{
  "n_head": 14,
  "n_kv_head": 1,
  "head_dim": 32,
  "d_mlp": 448,
  "norm": "layernorm",
  "positions": "learned",
  "init_std_o": 0.00456,
  "init_std_down": 0.00456,
  "optimizer": "laprop",
  "lr_mult_qkv": 0.5,
  "doc_mask": true
}
MLP neurons of a small language model. Each row is named by its layer, matrix (down: output weights) and neuron, and shows model dimensions 160-223. Each number is 50 + 12 x the weight over its row's rms, rounded and kept within 0 to 99. A neuron's up and down rows have the sign that makes its largest values positive.
A block is one neuron, or neurons of one layer that tend to fire together. After each block is what it responds to, as a language model described it from the Wikipedia text at the highest values.

L6.down68:55 33 57 71 55 43 62 44 73 65 41 66 68 53 61 50 49 39 61 53 40 55 51 63 58 55 49 31 42 48 42 77 66 32 55 40 46 57 27 48 58 45 90 64 61 50 43 41 50 69 23 54 36 43 47 38 51 67 56 34 42 42 56 50
L6.down187:50 60 58 29 63 49 66 43 48 41 37 53 41 28 55 46 49 60 45 58 55 75 65 41 64 56 40 55 35 50 53 46 68 69 43 45 43 55 47 59 40 59 60 52 66 58 61 52 43 56 45 58 64 54 36 71 15 49 24 46 62 52 44 49
L6.down329:74 35 47 55 75 37 55 43 40 55 60 55 63 38 60 26 33 45 56 41 43 57 42 53 51 59 44 57 43 64 50 63 45 63 54 82 34 57 46 38 36 17 54 49 65 32 61 50 50 64 53 43 54 56 59 54 65 42 44 60 58 56 46 51
L6.down342:51 54 54 39 75 39 56 40 36 55 39 35 84 52 67 44 49 33 51 65 55 43 32 33 52 26 46 48 31 38 37 61 64 49 31 50 51 87 56 63 47 43 64 49 41 55 32 57 50 35 59 53 50 61 49 35 59 34 71 48 57 57 41 43
Clause-starting conjunctions. Mainly "and" (also "but", "some") right after a comma that opens a new clause or list item, plus word-initial fragments like B, M after periods or parentheses.

L6.down88:53 37 23 23 69 50 56 49 56 51 56 48 45 49 56 61 62 70 46 66 61 47 45 51 70 43 52 60 55 29 44 62 56 43 57 50 40 54 48 31 47 53 43 35 58 60 76 39 52 67 79 53 60 31 43 51 67 46 58 39 47 70 66 55
L6.down274:50 57 68 36 50 60 36 42 57 52 60 27 43 54 43 78 64 36 24 57 49 51 52 50 62 66 42 47 44 66 72 70 76 58 56 47 59 40 50 44 55 45 36 61 66 62 47 51 49 54 39 43 43 65 77 31 56 87 37 53 49 66 50 41
L6.down310:48 45 65 65 59 44 63 52 48 61 34 45 39 49 40 64 59 57 70 45 30 58 38 58 50 66 36 29 37 59 28 34 48 63 31 40 44 54 43 55 60 32 36 59 43 71 84 70 64 53 44 67 58 50 40 47 53 42 47 40 41 38 57 34
L6.down346:68 47 73 47 59 37 26 46 62 60 38 35 36 45 45 54 54 59 62 33 45 44 55 51 63 69 60 37 29 46 57 45 43 55 45 45 25 57 27 48 42 53 43 57 38 77 36 54 54 25 51 52 29 52 31 38 63 75 38 49 44 65 55 30
Mid-word root fragments. Middle word-piece fragments completing a common word's root after a prefix piece, e.g. examp-le, ex-cept, constit-ut-ional, comp-le-ted.

L4.down258:80 79 51 57 49 30 48 65 61 41 30 55 37 44 64 39 64 38 40 47 43 42 29 57 50 48 62 65 77 49 56 47 71 67 55 36 41 49 44 53 46 48 50 57 60 49 41 36 52 45 57 43 52 62 35 51 57 51 30 59 69 55 79 57
Word start after brackets/quotes. First letters or word pieces of a word just after an opening parenthesis, quote mark or square bracket, such as (r., "simplistic, [Some]; also letters inside names.

L4.down347:50 48 56 46 47 62 52 37 61 43 36 44 73 58 37 55 46 51 49 68 60 50 58 38 47 44 25 58 32 48 54 36 55 44 62 46 49 78 62 56 42 41 36 30 40 54 58 54 63 60 48 65 48 55 38 47 43 50 49 54 55 35 56 55
Sentence-final periods. The full stop ending a sentence in expository prose, usually after a noun or verb, as in "several locations." or "proved successful for the theatre."

L5.down10:48 72 48 56 52 51 53 65 53 49 44 54 43 58 60 65 51 33 43 45 40 34 45 29 59 49 47 69 60 55 40 35 44 62 37 43 54 39 50 27 59 59 65 12 69 39 56 49 56 45 47 55 42 44 42 47 59 60 25 63 40 35 64 50
L5.down16:48 55 58 40 50 42 78 67 67 46 35 42 59 58 49 84 43 48 24 58 44 42 48 63 73 63 42 41 35 57 63 70 55 34 53 38 28 53 48 28 34 51 36 46 60 50 42 41 38 53 62 41 62 41 61 91 43 63 43 41 45 43 66 41
L5.down65:63 57 35 44 81 62 69 51 48 59 40 54 57 52 51 45 30 37 48 45 43 40 50 46 55 58 51 35 57 52 50 46 73 32 30 34 45 49 65 47 69 56 64 50 51 53 44 43 52 65 55 43 66 53 26 52 66 48 38 37 53 39 51 67
L5.down71:37 78 54 58 76 38 67 66 50 57 48 53 42 43 56 63 40 31 52 65 37 62 56 62 74 53 66 48 49 74 53 53 57 45 45 55 52 44 61 33 40 67 52 43 41 67 49 64 60 54 56 30 35 51 73 71 43 41 40 35 45 49 71 48
L5.down75:53 32 29 35 65 21 46 51 63 39 64 55 39 44 42 62 48 63 55 45 63 46 50 30 46 61 43 56 58 35 37 36 66 67 52 53 37 40 39 48 67 63 46 40 34 28 43 33 40 60 35 57 56 60 58 45 47 59 52 59 37 64 52 71
L5.down148:28 61 46 49 62 33 45 77 50 64 20 44 58 50 56 62 61 44 44 69 58 44 49 48 48 51 57 53 73 70 60 58 44 22 61 42 56 66 53 52 53 33 51 47 38 55 40 75 42 54 59 44 66 70 47 41 62 77 45 50 57 49 36 47
L5.down202:41 63 34 63 36 55 50 57 57 61 48 61 43 18 50 42 62 42 24 43 53 38 46 64 47 46 70 52 52 46 70 41 40 55 56 39 41 54 61 49 54 63 48 41 59 51 64 60 58 42 39 60 47 77 42 56 35 82 44 47 67 48 64 43
L5.down217:38 47 46 29 54 37 55 54 48 54 42 41 34 50 50 69 47 60 41 51 48 48 56 42 58 65 36 47 32 44 72 62 54 44 68 46 28 32 71 65 48 52 71 70 45 31 52 55 49 53 52 40 49 47 49 59 39 24 33 54 52 37 59 49
L5.down241:41 81 35 58 73 51 45 58 49 64 45 41 57 63 49 32 61 62 29 38 50 61 55 54 31 60 49 63 68 51 44 57 63 53 76 55 25 58 24 49 54 48 53 49 52 27 54 74 61 27 59 84 62 63 49 37 51 39 57 60 34 62 62 40
L5.down247:41 48 45 47 62 33 61 62 54 48 60 43 36 36 33 50 47 46 42 40 48 42 65 57 70 40 76 36 40 34 57 56 44 64 32 53 55 23 56 32 52 67 29 36 60 42 56 64 27 46 46 75 74 37 40 47 42 69 60 44 34 35 59 60
L5.down303:59 51 48 38 79 42 48 56 41 71 50 45 45 47 70 49 33 45 44 45 56 44 55 49 84 66 36 38 48 41 64 36 41 34 43 47 68 42 44 43 56 46 70 62 45 63 31 37 43 40 66 42 47 57 29 71 59 44 37 43 73 51 66 36
L5.down306:45 62 44 48 51 41 57 59 53 53 63 47 27 44 47 45 40 56 70 48 42 45 46 52 25 64 34 51 43 56 43 50 37 45 33 53 40 50 36 63 45 51 60 42 59 33 67 39 43 50 43 38 60 40 19 57 39 56 63 44 42 51 74 52
L5.down337:72 64 55 60 29 49 56 60 59 30 59 64 56 43 36 32 41 46 45 56 86 69 44 50 36 45 56 54 51 72 44 62 74 36 63 58 44 40 57 42 55 73 50 62 39 40 59 55 63 43 67 33 61 65 54 38 46 70 48 49 52 54 53 55
L5.down352:50 43 46 56 59 52 73 47 54 66 46 40 20 45 47 42 31 38 69 67 37 58 44 43 54 44 29 43 36 47 56 72 47 47 18 64 53 46 60 42 78 64 52 60 79 59 53 44 62 52 51 31 64 65 40 35 63 66 48 42 33 20 62 48
L5.down380:52 52 46 62 28 36 34 58 53 51 47 21 47 55 57 61 63 68 53 62 52 41 52 66 53 55 48 53 59 56 87 62 47 30 64 50 69 58 41 53 48 62 47 36 50 58 52 39 48 50 50 69 41 36 52 57 59 48 44 45 65 58 32 57
L5.down398:44 37 48 62 59 36 62 39 68 51 46 54 49 19 69 55 67 61 61 52 67 41 52 49 28 53 38 66 47 63 70 52 44 48 58 71 74 72 53 38 49 43 50 48 40 35 56 44 39 44 49 68 45 43 57 37 48 43 35 41 62 64 43 32
Start of parenthetical content. First token right after an opening parenthesis or quote, often a split word start or year, such as (sometimes, (south, (1912; also and/or in lists.

L4.down147:45 47 62 44 41 56 45 53 56 56 57 79 69 44 47 42 30 51 43 51 57 45 49 26 46 43 48 49 53 48 34 44 52 80 58 35 40 43 49 56 47 42 70 49 50 57 60 76 46 59 47 52 50 58 58 49 53 68 55 58 28 44 54 46
Mid-word stem fragments. Short interior pieces of common words split into several tokens, often after prefixes like con-, pro-, re-, such as the j in projects, v in convicted, it in hesitate.

L5.down4:52 43 54 36 56 69 64 66 40 63 51 49 54 61 56 37 65 62 46 61 44 41 54 32 32 50 57 54 57 58 57 33 35 55 58 49 64 38 55 55 75 46 58 28 42 40 55 46 57 51 33 48 73 50 37 44 35 62 47 40 53 26 38 60
L5.down18:33 73 79 47 38 39 49 45 48 41 51 47 76 37 52 44 36 75 62 50 43 50 52 59 43 48 49 46 06 59 45 56 72 45 41 53 47 77 39 56 63 34 48 56 37 64 51 45 46 52 48 48 39 45 67 54 46 54 32 48 52 48 57 53
L5.down33:55 55 33 21 51 55 44 41 64 42 41 74 48 43 34 51 47 58 58 37 33 46 61 32 55 56 45 47 48 34 39 64 64 31 36 59 48 39 34 50 51 67 53 50 51 53 48 28 58 62 46 45 76 67 52 49 43 27 63 47 73 38 44 46
L5.down56:33 45 27 37 38 52 61 50 43 58 33 41 59 13 55 55 63 51 46 23 44 41 48 60 46 55 62 46 63 53 55 51 51 55 66 33 46 38 30 43 45 52 41 37 77 49 46 41 77 60 62 61 69 47 42 35 59 43 58 56 43 55 51 48
L5.down67:69 72 61 39 40 32 52 43 59 51 63 54 38 48 49 56 35 49 66 65 47 57 36 84 40 48 61 44 53 51 41 59 54 61 42 55 47 26 62 54 45 46 66 42 37 69 48 56 56 60 50 48 59 50 51 50 61 70 60 44 67 68 55 46
L5.down123:42 55 50 46 54 41 92 53 19 37 59 39 48 40 49 65 31 49 53 56 40 47 47 55 43 53 51 56 38 54 35 36 41 46 55 55 61 43 45 53 54 38 32 41 55 58 35 56 42 66 49 35 50 61 60 27 43 37 36 58 69 30 36 41
L5.down142:33 46 61 34 61 47 58 42 73 46 60 42 54 45 53 44 45 46 47 63 70 61 45 43 40 50 75 32 56 49 43 38 37 46 42 44 70 34 54 36 49 23 71 37 48 53 44 61 26 63 45 51 42 49 59 81 46 44 49 69 35 49 77 53
L5.down171:41 53 45 37 33 48 75 38 70 55 55 54 53 72 16 50 49 41 51 47 35 46 32 50 56 50 59 48 59 40 62 36 30 51 47 40 43 34 40 39 67 49 69 51 55 49 51 42 55 58 46 53 47 28 57 42 41 77 23 58 49 59 36 56
L5.down237:70 27 58 36 51 73 43 32 29 42 52 30 66 47 72 48 31 55 62 48 34 56 57 44 46 58 38 64 48 51 51 56 67 47 91 51 38 50 47 53 62 44 49 57 52 58 49 47 52 71 44 64 52 50 48 46 49 65 40 51 53 63 35 57
L5.down266:48 53 49 64 35 47 43 40 57 46 34 57 63 54 60 35 41 52 43 61 52 51 52 58 23 49 63 53 83 37 49 57 48 35 80 55 66 50 49 57 76 44 57 23 28 70 56 56 68 63 46 21 37 30 41 64 43 52 50 66 68 37 52 45
L5.down267:75 54 49 56 49 56 58 46 24 56 49 74 66 48 38 58 33 39 59 59 49 63 65 52 62 57 48 62 35 37 42 35 65 59 31 62 57 48 45 32 53 55 35 50 72 68 61 31 25 76 44 61 45 46 67 42 53 53 24 41 71 59 48 42
L5.down295:49 46 61 48 34 47 44 68 52 43 36 58 59 36 42 41 57 50 52 59 40 36 46 59 75 51 64 66 55 48 45 55 44 59 59 52 51 60 49 53 47 51 37 58 70 53 41 37 53 68 53 58 40 73 52 55 42 50 70 38 48 32 43 61
L5.down335:58 64 54 58 44 52 55 51 40 64 51 41 26 60 39 30 61 34 60 33 68 52 42 35 40 62 47 54 78 30 48 55 46 71 58 48 43 49 56 51 38 58 62 38 47 48 37 37 57 62 46 59 50 61 44 57 65 68 45 62 34 20 55 37
L5.down364:27 51 32 50 68 74 48 46 60 57 38 26 41 32 48 55 67 51 28 40 39 53 46 40 24 52 73 62 68 55 36 52 23 49 44 30 48 44 45 58 43 34 58 41 69 68 44 36 62 65 60 51 60 43 32 53 53 56 43 45 34 58 39 53
L5.down394:38 55 51 88 60 55 64 57 38 42 38 58 58 27 48 57 31 37 47 39 34 62 40 61 55 46 64 46 57 32 75 29 45 45 42 68 61 41 47 41 38 58 37 40 62 54 29 46 38 52 44 50 55 53 55 50 50 55 81 58 53 25 62 45
L5.down422:21 32 45 44 59 48 37 33 59 48 63 23 48 34 60 57 67 45 51 59 53 70 47 41 41 45 35 51 51 45 32 37 27 49 48 46 80 31 58 57 58 54 67 34 40 41 50 75 66 70 49 46 57 45 65 74 56 74 48 43 56 37 54 36
Articles and table-row pipes. Articles (the, a, an) inside titles and list entries, table-row-opening pipes, and word-start pieces like an in animated, ancient.

L5.down1:45 38 49 50 61 56 60 53 44 64 65 65 51 39 46 44 44 37 42 40 39 59 50 26 50 53 57 38 40 65 29 62 63 52 56 50 55 70 46 43 73 47 61 58 30 47 65 55 78 47 35 69 41 46 41 56 49 46 66 16 28 51 37 45
L5.down46:67 69 56 39 47 45 64 45 45 49 52 50 46 61 46 63 63 73 60 50 54 53 56 44 60 61 54 28 49 67 63 38 48 69 47 39 46 56 37 59 36 46 58 38 51 35 51 36 40 36 51 60 85 37 57 49 55 63 54 44 43 63 17 16
L5.down82:52 50 62 81 62 44 51 53 73 50 38 48 49 51 59 50 50 53 50 58 48 42 39 60 38 52 23 25 42 40 89 59 59 52 51 37 47 56 49 62 49 41 51 32 37 63 46 58 48 27 65 36 38 60 63 68 32 34 73 44 52 59 30 51
L5.down111:53 94 65 54 36 43 73 57 46 73 48 57 57 51 65 51 72 59 32 45 35 40 61 52 42 58 60 52 55 48 45 30 68 67 60 50 08 38 23 51 38 60 48 64 61 65 45 46 44 23 43 60 26 57 56 36 43 50 59 57 53 68 54 45
L5.down121:69 60 38 31 36 51 51 45 72 61 53 48 63 72 61 38 62 48 59 66 56 62 51 55 60 51 64 66 61 46 53 33 41 38 52 39 54 42 39 53 50 37 61 29 43 35 54 44 38 54 30 58 50 41 78 49 53 65 31 58 37 42 37 60
L5.down136:33 15 46 52 49 59 53 43 14 40 48 38 43 17 65 60 58 41 62 63 56 52 24 69 58 52 25 30 69 47 74 41 44 45 54 49 47 43 47 53 35 62 48 49 71 53 50 67 47 57 57 45 63 45 57 48 46 50 55 44 47 45 44 58
L5.down152:51 31 58 45 30 45 35 39 30 50 54 46 45 40 38 52 59 60 66 43 43 42 53 50 70 54 41 61 60 60 56 47 31 73 65 40 42 71 63 50 54 46 55 32 53 41 69 61 64 48 31 57 48 62 35 44 55 44 60 44 57 48 40 59
L5.down154:39 57 57 48 39 72 58 55 53 48 48 31 58 64 30 51 55 51 58 54 51 64 51 46 62 57 75 45 33 56 50 61 38 45 58 52 44 48 42 65 36 46 50 43 38 52 45 45 70 52 45 49 63 46 63 45 57 48 55 43 41 48 58 33
L5.down251:19 24 72 55 68 39 42 72 68 50 47 34 54 29 56 56 35 55 46 36 56 54 43 44 47 49 51 36 55 55 59 74 61 51 46 55 60 48 63 51 63 51 57 31 47 47 46 55 50 52 56 26 36 60 58 64 36 57 27 55 43 42 39 43
L5.down268:67 57 59 47 57 51 33 40 57 40 50 60 53 53 52 39 48 43 44 41 34 56 43 45 30 60 47 39 65 58 41 37 37 48 49 65 54 65 69 63 50 48 62 44 44 57 71 44 60 40 54 67 40 56 55 42 65 40 76 51 79 22 61 52
L5.down302:37 54 55 53 71 47 70 50 59 58 39 25 54 52 26 53 50 46 48 31 52 51 51 50 49 74 53 73 48 58 39 55 55 74 61 40 33 38 53 51 49 59 57 41 44 43 33 35 41 65 63 57 32 51 42 42 37 58 56 65 47 33 45 37
L5.down313:40 08 56 63 52 48 53 48 34 41 54 42 40 54 28 58 58 50 46 30 57 40 55 41 43 50 47 21 58 46 77 35 61 50 41 46 41 41 54 47 48 65 54 38 44 45 49 46 53 44 56 49 46 59 39 56 50 42 60 31 39 46 37 48
L5.down322:55 60 36 59 65 64 53 55 51 52 57 44 21 56 27 50 45 41 27 40 70 48 62 59 60 58 57 32 66 71 42 46 53 71 46 63 45 47 30 43 43 64 67 54 44 63 65 46 61 55 61 58 53 59 55 61 38 63 35 41 52 53 46 67
L5.down358:63 41 52 36 61 57 64 59 61 61 46 60 59 56 50 47 45 51 56 41 65 47 22 34 59 45 46 32 38 38 50 44 47 41 35 60 22 71 52 38 33 70 54 43 23 40 53 45 46 50 58 53 70 66 50 55 65 89 34 38 48 48 61 36
L5.down384:76 65 64 53 43 53 53 60 28 43 23 74 66 41 79 41 44 39 48 42 47 60 42 70 54 44 33 27 33 65 50 50 41 43 32 47 36 43 43 53 35 64 69 62 42 73 56 59 50 36 43 40 56 55 38 46 42 49 60 34 66 54 58 56
L5.down426:53 51 57 40 56 39 43 47 41 45 46 49 37 31 62 61 60 49 24 38 72 34 54 37 48 77 51 57 66 16 51 54 39 52 70 61 47 35 54 44 32 67 75 71 68 37 42 49 50 45 47 62 21 52 35 38 44 59 47 43 59 32 45 25
Sentence boundary tokens. Sentence-ending periods and the next sentence's first word, such as He, It, When or However's comma, in Wikipedia prose.

L5.down6:74 36 60 60 51 32 65 55 66 60 66 47 62 58 41 62 45 41 32 65 41 53 30 65 66 41 44 74 41 49 44 50 47 23 46 69 69 32 51 49 34 40 33 47 71 48 50 27 40 46 62 27 51 55 64 32 51 48 41 65 71 39 75 56
L5.down25:52 43 43 39 49 43 47 47 57 35 55 63 37 34 36 58 71 51 49 48 18 69 25 63 47 68 47 54 35 63 36 39 58 46 45 44 39 41 61 70 57 81 47 26 55 43 60 66 50 50 46 65 38 56 46 52 17 31 75 42 39 55 37 49
L5.down124:49 24 49 52 54 63 62 37 18 72 42 61 36 33 57 57 52 47 48 75 48 45 40 52 63 56 55 26 47 48 59 55 40 43 53 46 74 60 45 50 51 81 53 72 54 66 39 61 48 36 39 50 58 53 61 44 50 58 67 44 54 44 46 54
L5.down138:40 35 32 55 62 55 46 80 56 61 36 43 48 40 58 35 60 39 34 59 61 46 33 58 59 64 38 58 46 40 71 53 56 48 64 49 46 55 45 34 52 44 69 53 16 39 44 42 59 56 47 53 53 50 52 35 52 48 68 47 48 36 44 64
L5.down218:72 48 41 51 03 85 39 52 40 47 30 42 39 33 38 45 53 41 53 47 71 55 55 40 49 53 34 35 52 46 63 52 44 53 33 58 77 38 56 55 33 45 55 22 59 29 54 42 61 46 77 44 69 65 59 40 56 55 47 51 37 42 81 43
L5.down220:57 47 41 56 38 47 68 37 54 41 81 57 33 60 43 43 53 38 37 26 39 59 53 55 34 43 40 43 56 46 67 60 28 57 22 53 69 38 51 43 57 62 52 66 38 59 29 53 44 45 41 34 67 59 52 33 46 47 37 19 71 44 63 51
L5.down235:78 51 47 55 49 45 66 36 52 57 53 59 62 75 39 24 39 49 72 37 48 74 65 48 54 44 41 48 43 51 37 38 45 64 48 62 34 53 49 54 56 64 50 72 53 54 55 39 36 47 64 51 45 57 62 58 45 37 46 43 43 46 72 55
L5.down256:57 40 64 43 49 26 52 29 61 59 76 69 69 29 35 49 43 65 60 50 42 47 49 51 39 57 58 51 48 42 44 63 43 50 43 50 68 43 33 51 47 44 49 40 46 57 42 63 35 59 48 36 40 58 50 57 66 77 36 36 44 15 58 32
L5.down280:48 43 33 37 69 52 78 62 48 46 41 59 66 63 61 56 33 60 61 24 52 40 60 65 34 56 58 84 68 51 47 53 37 43 64 41 38 42 61 41 49 40 59 37 55 62 39 46 58 56 63 57 50 44 53 52 61 59 29 54 68 56 48 41
L5.down321:65 41 27 47 72 58 54 52 63 38 51 74 26 41 30 53 31 52 66 30 50 50 53 52 29 59 61 43 49 46 68 49 55 51 49 27 47 60 64 67 44 54 62 66 59 47 69 66 38 32 53 58 53 39 55 54 42 81 44 66 46 32 54 47
L5.down348:46 52 58 65 54 61 63 50 55 37 20 36 59 45 42 77 71 58 49 46 73 30 48 49 29 47 38 43 39 64 64 71 63 38 44 45 56 39 62 44 62 48 52 41 56 40 62 62 76 52 45 57 33 63 61 28 65 50 44 35 53 35 61 53
L5.down362:55 51 50 48 61 51 53 49 54 38 51 66 49 49 52 51 50 46 42 49 46 70 60 37 47 63 33 47 40 55 37 49 60 42 55 63 37 32 56 62 77 71 55 58 44 38 45 71 43 49 48 56 53 61 58 34 56 45 51 72 51 48 59 27
L5.down393:40 50 52 56 33 53 65 51 38 81 42 52 47 49 49 48 45 42 67 63 52 57 57 52 57 58 56 43 61 08 50 67 31 66 43 46 45 59 61 64 46 47 59 45 44 52 56 73 36 56 53 74 55 59 64 50 49 68 60 48 40 44 47 62
L5.down428:60 44 56 41 48 49 68 71 54 36 56 52 57 72 45 26 46 72 59 46 52 43 50 38 45 61 44 56 53 46 41 47 24 73 58 59 52 53 70 52 40 47 62 42 77 48 48 53 44 67 60 52 58 38 77 57 54 56 51 60 23 67 59 37
L5.down439:30 59 24 39 79 36 63 39 65 55 57 44 63 62 44 39 62 45 70 22 64 61 52 52 58 57 31 45 58 50 49 56 34 59 50 39 45 45 65 60 61 64 41 60 54 30 54 44 46 43 54 45 49 45 47 66 57 48 42 58 49 52 48 31
L5.down444:50 45 39 39 54 66 63 45 23 52 40 65 63 41 62 40 52 23 43 55 49 57 36 66 66 51 57 46 59 60 37 52 40 50 47 33 41 50 49 17 30 51 62 46 47 58 36 52 69 50 48 66 44 27 58 19 47 45 45 54 48 35 45 25
Mid-word suffix pieces. Non-initial word pieces that continue a word split into several tokens, especially the adverb ending -ly (notab-ly, direct-ly), also -ing, -le, -es.

L6.down87:70 46 37 61 49 52 48 48 39 39 67 54 70 35 34 48 40 44 42 56 48 47 55 38 67 29 63 56 54 55 47 45 51 38 43 52 64 48 43 53 37 55 50 42 41 42 59 37 46 40 50 37 52 44 54 54 56 46 36 56 58 57 39 71
L6.down205:71 59 51 46 50 44 65 64 44 55 52 33 51 56 59 61 67 56 53 53 73 39 30 46 51 30 49 53 53 57 58 34 68 51 44 35 76 42 57 54 28 70 67 58 61 61 73 54 44 50 45 44 42 61 59 55 53 48 47 62 39 38 41 63
L6.down216:46 53 44 55 57 50 62 41 35 30 48 60 61 46 66 62 55 52 70 30 43 40 32 39 46 45 58 44 58 59 51 38 74 50 52 29 60 33 45 60 41 50 42 73 52 45 47 47 33 76 48 55 77 70 55 60 77 49 51 41 63 60 49 51
L6.down284:45 61 52 48 68 61 59 72 28 66 44 29 44 46 49 55 33 37 61 53 33 50 50 43 54 55 52 53 32 56 39 38 45 58 28 69 32 44 58 48 30 32 25 59 51 28 48 42 53 55 42 35 37 53 47 58 46 60 38 50 54 28 41 44
Vowel-initial "an" fragments. Short word-start pieces, mostly the article "an" and the "n" in syn-, as in an interview, synthesizer, anesthesiologist.

L6.down77:53 58 59 39 61 39 48 61 74 50 43 52 26 61 41 30 20 57 60 37 44 57 42 64 59 59 39 37 29 55 46 51 39 42 36 77 67 38 51 38 57 40 72 48 41 46 40 33 50 44 27 32 45 39 46 46 38 78 31 47 39 32 47 94
L6.down218:35 42 46 64 60 47 44 38 67 50 53 49 54 47 34 38 54 64 45 50 45 49 41 38 54 50 49 64 44 39 47 30 45 42 50 51 36 66 43 40 53 63 52 49 27 54 59 43 34 52 48 22 72 41 39 43 31 73 59 52 39 46 46 52
L6.down361:37 49 50 39 60 57 53 49 63 58 65 50 46 83 51 44 41 59 65 38 64 46 37 42 43 41 49 72 31 42 44 29 51 38 51 58 54 35 68 41 45 67 55 41 40 52 57 53 70 47 51 69 53 53 56 72 28 34 49 53 62 18 58 45
L6.down367:52 26 52 57 59 43 39 49 56 39 58 57 31 28 73 35 41 69 61 43 67 49 31 61 39 52 39 49 42 47 50 56 61 77 51 52 31 48 57 57 33 47 57 36 41 35 51 49 54 34 45 64 53 50 66 30 42 69 57 53 50 34 67 59
Sentence-ending periods. Periods closing a full declarative sentence in encyclopedic prose, usually followed by a new sentence or heading, as in "losses." and "Leiden."; weakly, mid-word fragments like me-an-ing.